config.toml
n_layer = 11
d_model = 384
n_head = 12
n_kv_head = 12
head_dim = 32
d_mlp = 1536
vocab_size = 8192
activation = "gelu"
norm = "layernorm"
norm_place = "pre"
norm_eps = 1e-05
positions = "rope"
rope_base = 10000.0
rope_fraction = 0.25
qk_norm = false
attn_scale = 0.177
bias = "all"
tie_embeddings = false
parallel_block = true
init = "normal"
init_std_qkv = 0.0371
init_std_o = 0.0
init_std_up = 0.0371
init_std_down = 0.0
optimizer = "muon_variant"
lr = 0.015
lr_mult_qkv = 0.4
lr_mult_o = 1.21
beta1 = 0.95
lr_head = 0.0417
grad_clip = 1.0
warmup_steps = 200
schedule = "wsd"
decay_fraction = 1.0
decay_shape = "square"
final_lr_fraction = 0.0
batch_tokens = 131072
seq_len = 1024
doc_mask = true
train_tokens = 902600000
steps = 6887
dataset = "wikipedia_en"
MLP neurons of a small language model. Each row is named by its layer, matrix (up: input weights) and neuron, and shows model dimensions 192-383. Each number is 128 + 24 x the weight over its row's rms, rounded and kept within 0 to 255. Numbers have three digits each.
After each neuron's rows, "fires on" lists the tokens most often at its 100 highest values on Wikipedia text that the model never trained on.

L6.up360:103072135145132107131093141110164069145184125118170076130120163143132155102196138105112100126115116162086132117146162142099095100114152110129110133128144115155169155104136155117126148137103144148112136159146148125142135135102144080117139142128139115087141112119153128112157122137132157102119136143135114112146104149139120142099110135182131139173123151164129107119113071131156118133151104147144130153184106092103105132154130116134097132148151143123133066123144120128101147167136138131110095103149156146113097120100113123127158184111140133144160148105139127127107145121142135131
fires on: " of", "s", "t", "N", "d"

L8.up403:169123079148125128156130117170140149138154136173137134133111160155122148095114133163145104107069124115137102128103125138134108114108113158105133095096148085158127083112086112183129121134140130138147159138120139145112119170132130130162134170100167124121099075112130144123097122180153147138135140096152132178150085087152134116105131120138128181148136138104113164104121095106116083137125090130135130137162168121134140128127120128128117135147121169119105137110126140121122127143087129068142109132157109140075125128126108120115142130136104138093155124123096102131139133152097169096
fires on: " ", " and", ",", " |", " \"", " in"

L8.up818:133103132156077106134152127150115101126146112125120109106119117137087114100103152126128106158146097110117104107097145136157129142165089184130109137126117151105091146129124132100111044143118092122167152079105106179090146129110128129068099164105137126131128142137120133099106124115099147124119118092151175130148119112099131122170139103115146095141123165109092170134105138119080175136099126080138124114085142116132139146126162170124092116119144129136088107174154187141126096133118098089110130132138159173136089130127110162147123159128098149133104156101108131121134113161088092116
fires on: "1", "4", "load", " of"

L5.up1059:142088115128119092162075149114138132151121114101143100157150135128117100117147150135145057160158109156095124163109137167128106142144129101130126146099130112151172204139128147140102156134148166105138131132108158150076106124095100119112080110138155122104136086090148139134141122137130117146143124102145109142122135144086122120107133136153148110137164157135113147087129096141154149117091149181114123116118177119109113110157139088147115105107133126090139120117139137085147139104115107098130079147104156127134102122108156089110131163097133127155131132159100104118125132177145112134
fires on: " of", "-", " the", "s", "–", " as"

L6.up796:137160118143113107099167145110100166130133097076119126153155100157035143121129137162131087158138092126152149146146110097147119131135120134144125148102121089142120141117096131134139126160132197136160164129096137084167156152082172124168094109138156061117162124138125158130119126115144160086113103111116149079096096103140178137115128086132121134140107145161144160122139126150105136124113131142191106131168116133112092117134106125153121121148119137084112147162105091157150136135137143163101116161104138146157109135122151084083166132164114103084112137130159140108133145142151124139
fires on: " ", "-", "al", "0", " in"

L8.up362:131115165158135154140091162152135091123109066137122153094106078110109115078130099134127139148137105095094166093101130124114109121060134115113157139112118155124147096125112171137144125145118139120129124128112129111126126138138135148153157105119141142097068137121146130125130137151141143129093158183083107123099097119114150118095109086133121128164113118095181152145140152127145155103155153105102143142119117155171173116107119158075159107162116157071101132114138143102091140127104123118119163139116121140142162111162167157132116120104122115151162142148120124114145160132154121094
fires on: " an"

L6.up1502:093140158166127130087134112086135214117108127127087140107169138114079150122098145169135090113128131150150093109122150146166088106116135174087115140095156140114148148120123141133157138159103135131097133136134142108118123133150139167122132132112145121088163097151095130133123123186138149147116167117180097107096114147164133113112108151116146236129138125117117127154085139172111068108113123120088140123144147161136117127145148126112124109124082116142125130138114144102127148141135145097123127144172141163123139095115149129126132121115134158099118129142125134134137148162125119104
fires on: " and", ",", "ga", " or", "cle"

L5.up448:133162159102095142109152126054141150185113126156122151134146129147108151137128131095119143136167123161147118161171110128125105136105143138123129143124142108091151138096131121136095080144144123133168128127110062087141160160107082135161121104123172129103180151075110115168128118142110143113090116177156135117139123109144159144158118097106125132099114120100088107154110108117124109133102114142105126137156143149113138150115118159059138100115141109179117117092150100120131076100126110101128133112143093107100137085154101141165145119129131129119087104131113138157125129123120103093
fires on: " the", "-", "mb"

L4.up781:086131131167079135108161126124123140116159125106125120131095096122139157104120112150103098114087136091112125140117137110104113060115116123132087160126142132136151152152121154136171101085129150119149127150103194114104163126125172142155119125085082137098085172132210118172147146116129128123094108099123158112137148116124150160156121093150121133124158108109129166182107132101100148143110144099197102125144087110119135133134136132138141090176125108101089104125131116179070117160110113094181141123099116105153105102121103125130137149135125148140160175152094116132144144108147137112
fires on: "\n", "to", "ci", "st", "=="

L5.up8:129137122101143124165101125136132127119119145167119152143123175087104131085112135122132162132095188137148115138152154164123128092088128175122162074109139112103119130135098198087135126122101103162085105141116142143155176134170121108131103150163146130114083135132107117136099089103104123144099090119120156120132157133117143155164166080127101132142107143132170142144131107132169135123093100092098134136150118143131139147136124122153106080156106094114084125121168143112086164145142111090096135123113126136132150134136107126169139130095166130120123104101123094124100108121145113102
fires on: " an", "==", " Mar", " An"

L5.up787:170162122115099133127161121122136139073142181161136140117104160117085158160132123145160153151128101155154146111158175123173153154105112133153129130135117134091123123099105129159112150119143130154171162088125098083107084129131089145115124096142185138105108159136157161103110123107121106128135117162116118134112081141132137118066126145108146096127133148128174139144099124165135130115127101119138122096118143151117095136093131140125117114140156092095179137164135137095107132146109144098097148126130114123110164107127119115138143141140110126122135133113123153148182144134132140138
fires on: ".", "0", "er", "ot", ":"

L6.up439:144114143153157105110136102076141136116115124135111108118129110119152159077110149139159130102139103144134100140150159184152146124084075144049146152144150138162162125096144163175122114152159174088138147121181115103120074117131117121154127115102115155116145147119118153131124150165123129126112122116106122155094051097084105151058133143096110150134151117124111084175122155146149119116125145120130126093129123165103158151137158119157098152150139140147131153117133121128135106095099152114153148122120121134129125109139120148140161142147104111085130141114144159140094164166137136139
fires on: " |", " more", " or", ",", " con"

L5.up1511:141095098088109143098099063132155117106126141170097107127104115134144108196106137159153159146134142115131205141104128118173119146122113122116161130109108166085144164158121154165132123112152061110081111134134103118105178149144099105111132119122105119160167139125125119090122146109134095157194127168115167156139104144114130158093119132117148142130109103113120088113113137164109092148126123098118137119123138127147136088144111121128090099105151136086117079149135116149124091120124142076121084103156103138118104126116084167156121127133100147118144145130118135158179095120148108137
fires on: "7", "9", "8", " life"

L4.up363:141088136137095139090142095077139129113120125112110149128131154115111095116146131157122098113093098120117099116095104116128124114130096129126131120130095098137107143084119121148127077088141107103111175114101141108115126127163154132127135115153205119124138172117134109105135117127169123133168143134126148110107126073105152116158137102160120074139140126107171134151168172152115107109131136128145114129139090112164107111116134100144110126146136129148117137151099100125133153094148125139136154137125103166114098160144120105076139151132131133090129124119118085136134078165130141111
fires on: " ", "–", ",", " –", "-", " |"

L5.up977:129077157135100094173069153087104103119122134131124137113137184081137109146136122120096146161145125084128127125109098107132089092112095162111117137153147110110115134102161136119122099123134164104114109137120102119114178130085141118109163111140121145123108158143113134118141161128138133113105104117104086141092128112123130103164153146133159154097104103091146129138173188135123132114117120163103119136093156132110132128077132136157101120150130127119098122146142106112161126145129092127129101136054142171121141166110149173115121142108139125159174096141147158168153122147107137148
fires on: ",", "y", "ce", " which"

L8.up1185:127110121171128140127119118100130091112123106158109135132100136098116103137097139130132116142097123101091136136118132118122135079145118104145136108149122125108142147132153166128103133125152177103136126124133113163139126128131083114157151141120121098134085128171142166179174161092095125136124166136101122137136089119111158152132163120147109174125144131095147136142148155113146111092107098096109096175102167095143139122141149122108086102159139129088125110106135114115094179111167145085058116135126115137159107157145114119166124102105172137118124129131109136137175105104126145149
fires on: " an", ",", "4"

L4.up1047:138159122151125128134098125140115089152117117130136109103145164098155140140103143131127126130112108125107120110104128089136118113112120127113133104173118122100141098097111126116131114119125088115125106069145099149087139111124105158136147124155147081102141116109081149111181116108124070114161122142125158120132137129171137111098130079142128131097136124167153120164129113131154152152124153155133128131109132119148150173135127097108129108089111127151155139142141118124150073135075103088167126147105137105144140120128085139137150116125131128093126182128114124133135146165140193113
fires on: "d", "r", "li", "s", "ing"

L4.up860:144130101128125141145101100064110138171119124127133106104123159120129111138111147128103114099135103133113123149115123102088137139186098130168121168137131144160143152125100128130136116144097117080134107154147160124130121114156147124135153163090117087153082104116130098093138089114182110152146120146167161105101096117135130109102145100130127132097088148112128125116138098144120113123110141122138119095104116140153120150171117132179133153080079106165114137163068149171174068137129113080093103164121129134113143114144095131147131124129130110155136115104170113145115149141161166097
fires on: "s", "y", "q", "un", "ay", "r"

L8.up191:206129125180149136146148150065127135078077157135122072111097158149134099125136111151113117122125139168128151071089139106157115145143108132124137136122147127144146163089153126125096089135121130101105162116124160167110141121144140130115121088115108107142132139127092150137148107129087094098139112062096152163117073092119108120131124097124126089137147193113136158158136139151125197135136140146146120131152120122129141155167161146162144124143081154145085101146129163152137161119150125127134131140142155156131159157125150187098150127174139096143113151134109121130159166154127112148
fires on: "1", " ", "a", " that", "4"

L5.up1313:163130106164131153107108161113126141106142129153165108167123131080106142133105102160104095131161075156112107126125142136124125148099142092101145127119120108078106080149133120174137062136067148175125087126132160078131133138119141121153152136139109125139104086139108128128143164137150079127147134128173112149152170108105096139095119142105084129108119076142125109143154130096139091120156100089121134141102119107161083113137148142133148116158117068124116104184133144142119103168112140062124106160142127118090138133132162096165107121138121157141174127101161125109107135105109150118
fires on: " |", "ly", "1", ".", "3"

L8.up139:087130179158150130149124139109094149112182123138142100121114127115160104130157115144135127121112100127123115092105084143117144127124145111126127108154139147129149157118120146138131114130107117140113107148159188110102133148109139148118138095108140171113096162118134129189126129103110098129133138138156132131106079117110118151108154152122117127105158106126134155128174115141154140133106116120101112187157140136139154141131097113113142084153100115073129151119098117129127161152150128153117167147123107132151095145135145143125143145092165101181170098129096148128123144142168137143
fires on: ",", " where", " that", " which"

L8.up782:152086117127151105076108139114166113174119185093097068111125121153119099124155115169163154137123127121121089139121147110140117104142138136160097144130120122129154098140124146165160137123126175100117124108107140158119109113132207141158151122128133120103127140139122152099127134166104147160155102148167101160083077108136160100100131146122109147132099115134114161106103072142090126163148144078147092092137189136144134145116179124160122135158096179144125145116172140157129136119125149135167179089119092093098138115079113107094126080148132125111099141094115079119113115139164155113
fires on: ".", ",", "-", "ing", " and"

L5.up568:139113119102142123167138103138084150121112106131108091184128117093088140126162135083132118187171103157134154109138146119119088124149120120171137163126133143115141122168136148117156082115121103124130147178112131089155154118099122114157115108114124141128159081140163170102140147136088119139144102146134150146126112152107135157095075135153161142118084128147123110095145197093121123145157134092097159120122148145131096145148076127114102096114128145097141125115107146133124129141138126152163123160104143147137156120143095137113109128147137130110143094129107142138144122112136114105
fires on: "7", "8", "4", "6", "5"

L8.up935:156131156149137148132117142092117093141120136135145134124096109167107151151119126147114120121109100134181096098130117160167098112188156146098157141138200130110153159139117118096143111138138162109151143103139139126113142111115093117125156127100114136124096159126089138135150106168084114201159140137100150079134126178125122108103124108155141128135140191109134137183132133173135174057102148087137110108131138125136159206138167138117121117120151166145118112147109140141120134152132131094116131167148136152167137111148086195132127137138100107190106130124135097145136126134146133146
fires on: "4", "1", "7", "las"

L5.up732:137107126101145133124148135112186137117120176132127114165121089135099173088170137146139184143108135149115142107124161119134180095136149144142148141119129147102129114128112126116137105155136106121166145122097094128141112155135166111132096119139141141117110131156107136103110153114142116112136145166097114140122149135188129133118132146073129138095143112125135144082143107161179136107162114102124118112131145131157115115140138100155121117129125136121147138142121104138106145099120151128165120121114151160100128096081087158160131126102123145136157149090148083137145148147134142120
fires on: ".", ";", ":"

L4.up52:121155126123151124157147148157137127138166106123092141099104136101104126087108082144134161084173115144113142087086158162116098131136154155158108141100114121126114176102112150146115127123122179136160107148149123137117199117110157161138168121157097140080179127074150139151167195171132116114118116103142119183088108153078104140119084140115129141130107146128142142139101121138113137149137099113156145104092140149123158149101129104128140134178136120132114111159139125146123110153118128103153125102131163109113092146140079110161122128158134129116154160111111130095154099145138146153
fires on: "\n", "==", " |", " =="

L4.up235:157129112134155065141165130169116125113148114132143142109124152122096125139151139165078170146147159143140183152156148136154145100158119115155171132105106106128131113155150126126126155109114124116120180126112138126105152139154156142156126163178122149115154110101155130153154135099134144132131113120176134133146151091139146165138138137113158117149132151146107163158133082151136120166118159160124140156133141126091068111094089131112139118089141108093146128164106133097131138152152140154137104117116134130203117130087158112087172138141165140159116134147134170148084104148153119144
fires on: "-", " "

L6.up1279:124154085133119132133126203101143135136120124120131110114108154131140116101108118106140100118099132161151153108154117090167096119187162135136122130108111145116121151102110137080087155100124108144109134145098128150143143146107131095109102084126144127166128122106086161099132096140146118099144141106145139129088131115153171115113103115097109107142113132081127081105108147111112110131134156148157099102149120135109087159121119102093087120127111123113116135145109080152159119098108173109137140125101109137114103123122150143107098131170149073096158119128094107093133120142098163114
fires on: "al", ",", " Al", " ", " Jane", " G"